Weights of a small GPT-style language model, trained from scratch on English Wikipedia.
Size: width 512, 8 heads of 64, MLP 2048 tanh GELU, vocabulary 29218, 40.8M parameters.
Architecture: LayerNorm before each block, learned and rotary positions, biases, tied embeddings.
Training: a variant of Adam for these matrices, 528M tokens, 16659 steps.
MLP neurons of a small language model. Each row is named by its layer, matrix (down: output weights) and neuron, and shows model dimensions 170-265. Each number is 50 + 15 x the weight over its row's rms, rounded and kept within 0 to 99.
A block is one neuron, or neurons of one layer that tend to fire together. After each block is what it responds to, as a language model described it from the Wikipedia text at the highest values.

L4.down1113:60 56 61 14 45 38 66 50 49 67 75 48 16 50 71 90 55 31 66 52 42 38 35 65 60 41 50 52 48 25 61 80 44 47 26 38 60 40 58 63 45 42 51 88 58 36 48 61 56 43 19 73 64 54 48 20 46 37 69 56 50 33 53 54 42 30 44 32 42 40 44 53 59 14 26 65 54 55 61 27 29 38 42 42 57 32 55 23 55 40 79 77 78 50 42 61
L4.down1243:41 53 51 63 25 20 33 74 57 38 54 46 29 63 55 62 50 40 39 38 56 54 33 67 87 54 59 66 50 63 47 46 63 67 91 44 65 69 52 49 59 53 51 44 42 57 64 49 74 84 32 56 43 59 48 30 51 52 25 45 51 50 49 72 65 15 54 62 66 17 60 33 32 39 54 43 51 37 52 14 26 49 40 78 49 53 56 47 40 43 79 38 59 46 50 60
L4.down1310:38 56 58 62 37 55 33 69 21 54 50 25 26 80 51 51 45 58 43 34 72 61 43 63 64 52 43 38 48 56 33 34 37 39 71 43 48 50 32 39 34 40 64 85 48 65 52 56 70 53 45 51 60 45 29 35 24 40 39 63 46 47 43 70 59 59 54 40 70 11 55 44 33 26 27 51 38 57 33 27 43 43 34 50 68 42 69 60 65 59 52 30 40 70 55 45
L4.down1462:40 66 83 51 55 55 47 49 36 34 67 54 31 25 37 50 71 76 12 54 70 49 33 61 55 66 52 67 35 18 59 29 52 53 60 62 69 25 42 46 60 44 51 20 44 49 43 42 31 84 56 68 37 38 59 47 53 30 55 44 72 49 53 64 61 32 63 45 55 67 29 53 52 38 39 57 31 84 54 21 50 60 55 44 54 46 50 50 48 48 42 35 55 65 44 52
Responds to: Inner digits of numbers. Digits in the middle or end of multi-digit numbers in data tables and stat lists, e.g. 134,203, 72.59, 2,110, plus the following cell separator.

L5.down813:56 68 53 40 27 47 45 56 45 38 55 43 57 54 32 31 43 62 38 57 74 62 63 71 26 34 30 27 36 56 51 72 53 44 37 53 64 58 44 65 21 78 57 41 47 26 28 41 35 65 88 58 44 71 68 28 37 67 65 81 55 58 51 49 69 55 78 73 47 79 17 64 47 36 25 65 69 46 38 65 57 49 56 44 59 43 64 54 57 67 72 43 64 44 52 19
L5.down864:49 48 66 24 51 47 55 50 38 59 31 73 78 42 48 58 52 37 43 33 68 61 50 48 44 37 54 41 18 23 53 82 52 28 68 42 71 68 71 62 53 42 61 59 61 53 55 39 72 56 20 56 39 59 50 50 23 56 68 55 54 55 52 27 51 64 57 59 65 51 76 49 49 37 39 49 49 44 35 60 36 28 34 49 36 37 97 31 26 58 51 72 19 49 69 33
Responds to: Location and habitat phrasing. Tokens in sentences stating where something is found or comes from, e.g. "is in", "northern and western", "originally from"; also scattered mid-word fragments of technical terms.

L5.down978:42 30 56 69 52 34 65 44 26 31 66 51 61 54 44 41 57 53 57 70 41 61 58 50 47 52 44 60 64 70 62 42 59 61 43 59 77 34 82 62 59 43 74 42 33 26 56 57 47 39 37 34 52 32 59 57 61 48 58 55 54 64 35 62 37 54 37 68 19 78 37 56 52 56 25 64 23 60 45 44 55 77 69 47 40 75 47 41 73 70 77 50 37 45 70 47
L5.down1615:30 50 39 33 37 82 66 40 33 59 44 39 35 34 50 44 50 52 56 63 35 66 79 54 34 39 36 51 59 06 45 62 64 43 51 48 46 50 48 42 52 63 57 46 58 29 56 57 31 61 53 24 27 36 77 59 59 31 31 28 49 56 37 63 43 70 53 41 53 69 60 63 55 69 51 46 47 53 45 52 46 37 54 31 46 46 45 42 41 55 31 36 41 79 42 84
Responds to: Year-leading digit "1". The initial "1" of a four-digit 1900s year in tables, lists and dated prose, as in 1999, 1987, March 1972.

L4.down101:25 27 55 65 46 74 35 69 76 66 48 40 61 45 55 44 22 77 41 47 43 63 76 71 32 42 28 51 81 67 64 63 36 60 28 40 95 50 57 66 55 37 59 21 41 37 41 49 71 51 52 63 60 72 49 82 42 42 51 46 57 64 22 47 93 46 51 44 55 79 79 36 43 49 46 43 70 56 34 43 56 62 60 44 60 42 76 92 35 52 59 53 52 72 68 67
L4.down436:63 62 37 35 32 61 65 58 29 55 65 16 51 41 60 47 74 82 71 75 66 57 46 47 58 63 77 36 61 61 65 55 60 62 73 44 60 61 40 41 65 63 47 56 48 37 43 65 29 45 35 35 41 21 45 42 54 48 66 44 33 68 53 51 55 42 31 35 65 67 49 49 43 35 62 55 54 56 54 46 33 55 54 52 64 48 52 36 36 59 76 64 52 14 66 77
L4.down798:36 41 42 58 57 31 52 49 66 18 47 62 13 65 53 43 51 26 53 47 37 49 35 71 60 50 39 52 47 53 53 60 61 43 32 48 59 57 69 35 57 33 43 65 57 48 55 30 65 49 49 42 63 71 45 53 54 50 28 55 55 37 45 32 42 53 49 57 49 28 24 50 41 56 31 48 39 45 40 59 63 71 48 45 60 61 15 49 41 59 58 50 51 72 71 63
L4.down2010:81 55 55 28 44 53 46 37 37 59 46 16 53 45 53 29 55 81 53 49 78 55 58 53 45 49 46 72 54 55 73 18 59 45 60 67 37 55 66 41 63 40 56 73 39 35 58 55 61 36 45 44 47 49 50 62 52 70 31 83 52 58 57 65 54 46 47 47 46 61 62 28 35 31 46 53 44 42 28 50 61 53 68 30 45 17 64 48 39 67 58 70 23 38 79 33
Responds to: Year first digit. The first digit (1 or 2) of a four-digit year, often after a month, in, or a table cell, e.g. 1993, 2020, 2004.

L3.down614:63 11 40 54 32 52 32 59 56 72 55 38 53 44 51 34 29 34 24 40 46 31 29 59 56 51 40 67 42 69 27 47 23 46 82 54 65 43 53 41 67 28 56 54 28 95 62 33 56 62 36 47 22 55 61 44 46 49 48 67 51 54 46 16 52 62 46 52 45 52 64 28 41 58 61 60 52 39 38 50 55 39 47 34 33 18 45 82 52 65 64 69 44 76 52 76
L3.down807:32 59 40 50 86 37 41 49 54 73 63 58 26 77 44 33 60 55 39 62 49 37 53 61 13 40 46 59 29 51 81 48 37 48 33 62 60 60 39 57 59 60 61 44 29 58 58 69 08 19 31 48 21 27 59 47 38 46 84 55 37 64 85 35 50 35 42 53 87 45 71 55 52 62 57 44 28 58 61 79 64 46 54 59 46 77 21 52 69 46 39 34 26 51 46 61
L3.down986:58 47 48 64 56 47 43 36 53 34 54 27 52 66 57 40 32 40 73 53 54 49 51 37 36 42 60 40 59 57 20 28 42 64 73 46 55 60 38 51 63 29 27 27 54 52 94 51 29 62 67 46 44 87 44 34 54 62 55 50 35 57 65 60 80 69 42 84 64 65 22 47 66 52 29 52 48 56 38 32 51 68 71 36 28 43 55 71 48 41 65 53 75 56 52 44
L3.down1306:60 46 57 54 45 11 58 58 61 46 55 52 45 52 23 58 37 42 31 38 47 24 56 39 56 25 59 38 61 66 31 44 55 50 53 55 64 26 66 60 66 46 36 41 43 57 57 71 47 40 42 60 66 49 59 80 10 27 60 56 50 36 57 20 32 41 60 66 17 58 73 53 83 63 40 45 61 48 70 38 57 80 58 38 61 54 78 42 81 49 36 40 58 87 43 59
L3.down1359:51 36 46 66 35 50 71 67 40 81 63 26 28 71 46 71 67 51 43 10 60 50 67 44 38 54 62 29 50 55 16 66 36 80 55 42 46 67 38 34 22 62 63 62 69 32 37 63 31 31 00 37 26 35 64 42 47 51 46 55 49 34 55 24 45 74 68 29 47 11 62 65 95 48 65 62 38 43 41 44 69 43 50 85 61 63 40 53 37 28 35 27 47 47 50 44
L3.down1663:40 55 65 42 58 35 40 54 76 64 58 56 37 66 26 34 78 49 32 41 48 56 60 76 47 62 35 54 40 64 43 50 53 27 31 29 59 41 72 53 48 31 61 64 53 61 47 54 37 24 21 33 36 72 57 44 37 58 69 41 29 40 51 54 51 59 61 45 50 43 38 39 49 77 57 78 66 65 62 46 65 38 33 73 50 36 64 39 72 31 51 29 76 76 71 21
L3.down1957:98 45 26 69 79 43 42 82 38 42 66 53 49 54 33 32 45 62 76 49 55 61 63 51 57 19 44 44 50 47 41 52 58 78 53 68 44 75 42 62 32 51 45 72 32 65 38 72 37 62 57 75 49 43 48 50 62 58 65 75 46 43 65 52 47 66 60 46 22 30 40 45 40 40 56 56 46 34 67 53 62 43 53 64 26 56 40 42 50 32 63 38 50 86 33 46
L3.down1963:75 66 53 36 45 40 72 46 64 53 38 81 66 45 22 45 38 34 53 47 42 44 40 61 60 60 50 40 60 22 59 70 61 49 51 40 65 37 64 51 50 57 18 21 42 32 56 67 30 49 53 42 51 51 70 45 43 65 24 56 52 64 48 51 56 52 25 58 50 42 38 76 41 36 48 46 59 23 52 44 39 70 42 59 66 50 44 70 74 86 65 46 65 63 14 67
Responds to: Year-range end digits. The first digit of the second year in a range after a dash, mostly sports seasons such as 2010–11, 1980–81, 1994–95; it also fires weakly on other year digits and ordinal numbers.

L5.down520:87 53 63 58 46 67 55 84 38 75 63 60 64 54 55 58 05 33 32 30 58 53 30 62 82 63 55 42 55 43 32 45 63 76 54 57 67 58 60 56 63 45 72 46 61 61 59 39 48 55 17 28 35 73 50 47 38 41 51 39 67 40 72 64 68 48 49 47 79 72 68 48 43 53 61 67 32 52 62 24 32 63 71 28 41 56 36 66 60 30 71 37 73 62 58 34
L5.down1941:68 68 60 60 70 52 60 48 53 17 46 46 54 52 61 40 61 48 61 78 67 58 39 59 50 69 52 28 17 32 34 36 55 65 48 54 59 48 47 68 51 81 33 49 65 64 52 33 40 65 62 55 24 50 53 26 40 63 32 30 61 47 49 58 49 51 46 45 74 70 62 64 47 45 57 36 23 59 29 38 14 36 64 62 55 29 29 28 29 32 45 63 27 31 52 69
Responds to: Mid-number digits. Digits and comma separators inside multi-digit numbers, such as populations, vote totals, coordinates and statistics, e.g. 30,662, 25°16′45″, 499,568.

L4.down437:81 29 49 77 48 38 55 60 37 50 52 39 44 65 65 60 69 54 29 64 22 53 64 25 39 69 65 36 52 50 43 46 46 74 37 43 16 49 52 48 41 83 53 71 35 47 50 60 58 51 33 50 28 42 68 89 46 49 27 59 72 01 31 48 64 37 71 43 72 30 42 43 66 37 65 40 25 57 66 53 52 75 58 72 57 77 32 65 46 30 57 60 24 54 30 57
L4.down1129:54 62 41 41 69 33 54 74 35 49 91 67 61 52 55 47 69 25 63 48 49 43 65 37 60 49 62 37 30 48 39 54 32 53 55 54 47 29 56 32 32 71 47 63 56 40 62 58 44 50 55 18 60 55 52 55 44 46 56 50 58 08 39 51 66 32 61 55 41 46 46 51 64 58 49 45 47 75 53 32 47 64 38 74 57 45 76 12 23 33 55 44 31 37 52 49
L4.down1773:29 47 67 52 64 48 41 44 71 48 44 53 38 77 72 65 65 50 45 48 80 51 35 21 52 49 28 59 45 44 24 46 57 36 23 50 44 70 35 46 49 76 25 24 56 71 51 51 60 66 49 65 67 86 28 48 50 49 46 36 56 69 54 36 42 61 27 66 68 38 65 42 53 50 52 48 44 42 52 60 56 53 19 39 50 36 57 42 69 24 24 64 54 47 38 63
L4.down1965:41 75 51 54 73 36 72 56 70 39 71 80 51 92 36 34 61 65 34 56 68 38 59 61 55 59 68 58 32 71 33 51 25 50 58 32 47 41 52 35 45 67 50 32 62 41 56 64 55 44 15 32 55 35 53 72 49 25 51 41 27 19 39 43 33 49 54 57 63 59 53 40 49 60 61 51 47 51 51 42 56 49 70 58 65 44 39 38 65 51 76 54 57 36 40 49
Responds to: Digits inside numbers. Digit tokens and spaces inside multi-digit numbers in tables and lists, especially dates and years, like January 3|0, 20|0|8, 53.|45.

L3.down204:70 61 49 30 51 57 51 36 45 58 54 73 59 62 69 43 43 46 10 44 52 49 52 73 66 56 65 67 21 38 39 55 66 30 65 37 64 63 72 55 55 72 54 52 54 71 39 37 63 73 50 42 49 64 44 37 32 56 62 57 60 30 52 45 57 35 53 60 62 44 24 54 48 44 39 58 47 68 66 23 57 40 44 58 47 34 67 16 56 68 72 53 40 75 59 35
L3.down893:55 41 52 67 39 71 45 45 68 63 27 42 44 49 90 73 32 49 30 52 65 33 59 46 45 47 37 72 48 41 32 61 37 33 42 41 50 49 53 62 67 73 28 50 57 63 64 42 68 30 53 53 18 54 50 31 43 46 99 48 50 65 44 42 56 57 66 52 63 43 27 53 56 49 46 56 50 31 75 59 39 32 68 45 21 40 68 46 33 48 77 40 47 30 18 55
L3.down1096:64 63 45 66 67 26 58 29 58 47 59 43 49 63 41 42 33 44 53 35 40 49 55 65 90 72 82 63 34 38 45 51 49 20 80 50 61 65 55 42 63 46 26 41 42 55 48 61 71 74 60 42 43 43 58 49 35 76 55 36 38 43 29 70 54 52 45 69 57 48 58 50 51 46 81 53 62 43 57 51 36 63 19 55 50 41 59 24 28 37 57 38 44 47 45 79
L3.down1108:43 60 66 41 62 44 54 55 45 36 75 68 38 59 59 28 70 44 61 53 70 61 31 63 61 67 30 63 24 61 44 41 58 15 57 47 29 58 29 44 36 44 31 67 32 56 43 58 40 54 44 44 65 68 31 53 62 35 69 30 85 58 36 46 29 38 40 47 26 58 56 51 52 84 68 61 30 32 57 30 38 43 41 44 25 46 64 51 76 48 46 59 49 57 76 40
L3.down1265:48 19 40 48 57 81 44 54 79 60 53 62 57 51 40 56 44 71 23 36 56 59 54 44 68 52 44 57 28 63 44 37 58 44 71 35 64 48 58 65 51 37 69 55 83 59 44 71 53 68 60 44 62 52 75 43 66 72 51 39 57 60 38 66 60 72 52 47 51 51 47 58 62 57 36 76 70 50 22 81 31 40 65 58 45 59 54 46 49 43 72 66 60 40 58 49
L3.down1268:24 33 68 66 53 19 39 21 47 46 17 36 34 45 18 58 00 27 34 48 71 52 59 49 84 40 34 60 41 39 72 26 40 64 51 36 67 24 78 32 72 32 49 52 41 49 55 25 49 42 11 68 52 53 39 68 48 31 72 43 45 42 74 34 55 40 43 43 46 24 38 29 42 49 37 51 50 72 65 54 79 43 60 41 47 56 61 78 54 38 49 45 60 57 59 41
L3.down1735:66 56 30 44 76 42 60 45 57 49 48 36 59 77 45 10 48 62 33 56 33 74 49 74 37 30 55 57 21 55 14 47 50 57 75 55 54 38 43 49 43 57 61 51 70 67 43 27 61 31 45 62 28 29 32 51 55 56 49 36 65 60 58 24 56 37 49 57 48 51 28 49 54 54 40 39 55 54 33 61 81 60 44 62 29 20 42 37 39 51 44 76 26 28 66 64
L3.down1812:73 31 43 68 39 53 44 56 58 58 44 63 59 56 85 41 31 37 48 37 65 40 68 54 41 54 44 92 49 36 42 25 52 50 47 48 84 71 56 37 48 42 45 65 42 65 28 53 82 71 58 63 60 66 42 32 73 51 43 62 53 39 30 56 52 55 51 70 38 70 54 42 68 62 33 58 39 43 35 64 66 30 61 62 34 43 54 26 52 50 67 68 36 31 49 69
Responds to: Predictable reference-text completions. Final pieces of predictable items in encyclopedic or taxonomic text: Latin species-name endings (-ensis, -aceae), last digits of years, coordinate marks (′ ″), and northern/southern before regions.

L3.down129:36 46 22 56 49 30 47 49 39 60 46 78 40 67 84 56 38 56 52 46 38 51 55 52 26 55 51 32 60 52 38 50 30 44 45 71 49 37 67 62 43 53 38 33 56 47 42 64 75 71 51 39 71 60 44 41 59 40 33 72 36 54 55 54 62 60 40 59 66 45 48 32 44 46 69 57 40 54 31 65 40 48 36 35 50 28 47 43 41 38 53 60 47 72 28 55
L3.down1001:33 56 25 70 54 36 49 76 46 74 65 39 41 63 51 42 49 62 49 39 49 42 70 46 39 56 63 69 51 47 40 59 61 70 47 39 69 68 69 73 68 50 51 80 53 31 81 54 29 45 50 54 31 85 73 62 54 38 57 86 31 46 56 47 54 56 64 58 62 61 54 64 73 16 58 55 55 43 66 60 49 71 53 45 47 50 55 37 67 36 34 77 43 27 38 68
L3.down1041:38 54 61 52 34 38 67 49 64 39 35 85 52 57 48 47 58 39 16 42 30 48 46 40 48 60 55 26 21 60 55 69 39 47 30 57 54 61 62 67 37 57 46 38 61 68 88 56 68 37 53 23 51 68 48 84 68 53 70 57 50 79 39 53 75 33 55 40 31 77 63 38 45 35 42 25 46 64 34 65 36 60 47 54 19 32 40 70 74 36 64 67 35 59 40 53
L3.down1223:72 33 57 60 50 63 51 80 49 55 55 68 34 33 73 84 37 56 40 24 59 39 21 47 36 46 68 41 59 40 60 28 24 61 36 41 65 57 63 65 54 66 10 62 45 88 39 38 52 64 97 71 64 53 35 81 88 53 57 69 43 55 56 46 55 43 56 47 54 64 43 51 50 41 89 28 62 45 70 19 58 61 42 70 31 52 65 46 50 26 66 85 53 68 46 69
L3.down1224:46 70 52 31 53 24 43 64 63 68 77 44 33 44 34 58 30 73 61 56 50 39 59 51 22 63 59 59 43 55 53 43 76 33 42 62 48 68 71 39 40 65 39 73 35 59 39 41 50 44 41 41 85 27 76 51 12 58 52 45 57 71 53 43 58 43 69 51 80 48 86 72 34 48 75 41 64 54 44 53 50 70 40 66 35 29 56 35 66 44 67 70 53 24 32 38
L3.down1232:37 64 36 18 21 51 70 50 43 61 55 12 43 21 82 27 40 34 35 53 51 47 41 37 40 29 22 59 37 37 59 37 49 50 42 30 64 56 34 20 19 36 46 57 76 44 43 59 40 60 43 49 42 38 36 40 77 54 50 55 54 64 60 46 81 34 49 49 40 38 50 78 66 34 69 51 43 39 28 55 29 77 73 67 10 52 38 53 84 66 44 77 57 47 61 41
L3.down1507:58 70 56 68 48 43 71 35 63 53 34 62 35 48 35 37 61 54 31 48 62 52 36 61 41 75 67 69 61 41 41 50 37 48 37 58 67 64 53 57 52 58 40 46 50 61 37 51 37 75 04 61 39 37 53 43 55 48 60 75 56 43 52 63 64 45 49 59 38 36 57 36 66 27 37 58 41 60 64 19 57 59 59 68 45 36 61 44 36 53 64 47 48 69 75 54
L3.down1519:59 67 70 08 56 28 64 69 35 42 37 46 47 79 43 63 35 63 41 40 47 61 33 49 78 50 15 44 38 50 41 50 54 58 39 55 36 23 51 67 67 40 39 50 69 47 27 40 58 40 31 57 38 31 49 43 45 50 39 62 70 59 64 57 54 51 25 42 51 70 92 32 29 24 27 86 58 36 47 34 50 66 82 17 53 52 53 52 78 46 80 38 52 42 48 62
Responds to: Trailing decimal digits. Digits after a decimal point or comma ending a numeric value, usually in sports or election tables: 1:17.97, 75.21 m, 0.27.

L4.down964:49 26 66 25 47 27 64 47 31 92 62 61 54 23 73 62 55 36 50 40 75 55 58 61 59 38 40 67 27 39 52 64 59 70 47 20 60 25 57 63 33 44 82 37 49 42 64 65 59 75 30 65 32 68 55 48 42 56 35 54 60 38 59 46 54 47 54 53 41 54 82 76 65 65 17 70 38 57 46 29 45 52 50 45 50 65 53 70 56 26 61 25 56 71 56 37
L4.down1044:47 35 60 29 47 00 71 38 71 66 41 57 63 30 56 60 61 50 40 52 60 50 56 35 52 22 31 55 61 35 48 56 48 70 41 57 59 46 59 71 56 61 29 02 51 42 49 55 54 67 49 73 58 65 78 39 55 44 34 58 73 51 52 28 36 43 67 53 48 56 36 39 33 70 28 61 41 30 42 60 69 52 46 42 43 76 69 50 50 58 41 42 68 63 87 42
L4.down1208:81 49 56 50 51 69 46 44 38 47 50 58 62 33 57 48 33 73 14 38 53 34 50 34 35 42 50 72 45 38 57 28 52 66 43 24 68 69 44 59 42 73 48 55 53 50 49 40 69 58 58 62 42 68 35 88 90 73 57 47 48 38 63 56 41 56 43 59 42 71 33 38 35 42 49 46 53 46 41 60 36 32 27 51 40 52 68 64 80 55 55 43 58 64 53 30
L4.down1613:42 53 70 42 59 62 71 65 42 53 50 46 37 42 43 63 59 34 47 13 68 35 41 54 53 47 68 39 36 55 50 28 50 42 56 43 76 52 85 34 30 62 69 45 57 64 52 51 32 26 68 50 66 47 72 54 64 52 72 41 78 58 58 43 63 49 86 37 37 44 52 76 48 40 32 48 43 40 49 80 50 39 40 56 63 64 53 65 33 14 39 00 52 89 43 46
Responds to: Taxonomic genus-name endings. Final word pieces of Latin genus names in biology lists and descriptions, such as Microc-era, Sphingob-ium, Fig-ulus; weaker on scattered prepositions like of and with.

L5.down630:47 54 33 48 34 71 36 65 31 73 69 39 81 54 31 42 81 64 47 09 45 47 07 46 52 49 69 36 36 91 51 58 33 71 61 54 38 69 47 54 54 35 68 58 15 35 53 77 31 51 00 56 49 46 57 49 49 69 65 54 53 60 55 38 39 70 53 25 37 37 49 59 51 50 45 49 55 53 34 47 74 39 57 46 51 59 52 66 41 65 47 51 57 51 96 30
L5.down1607:58 12 58 29 61 36 45 37 57 29 62 39 33 41 61 64 42 42 28 71 45 65 49 36 54 30 42 57 48 41 39 35 69 39 63 70 22 45 44 36 27 74 64 54 26 56 31 50 69 37 44 58 56 59 51 46 51 36 40 57 58 24 46 54 53 28 75 31 42 69 48 49 42 72 52 54 32 63 48 53 43 66 59 79 71 56 22 70 61 54 13 48 67 30 54 31
Responds to: Digits inside year numbers. Inner digits and dashes of years, especially season spans in sports stat tables (2024–25, 1994–95, 19|95); also some compound hyphens (synth-bass).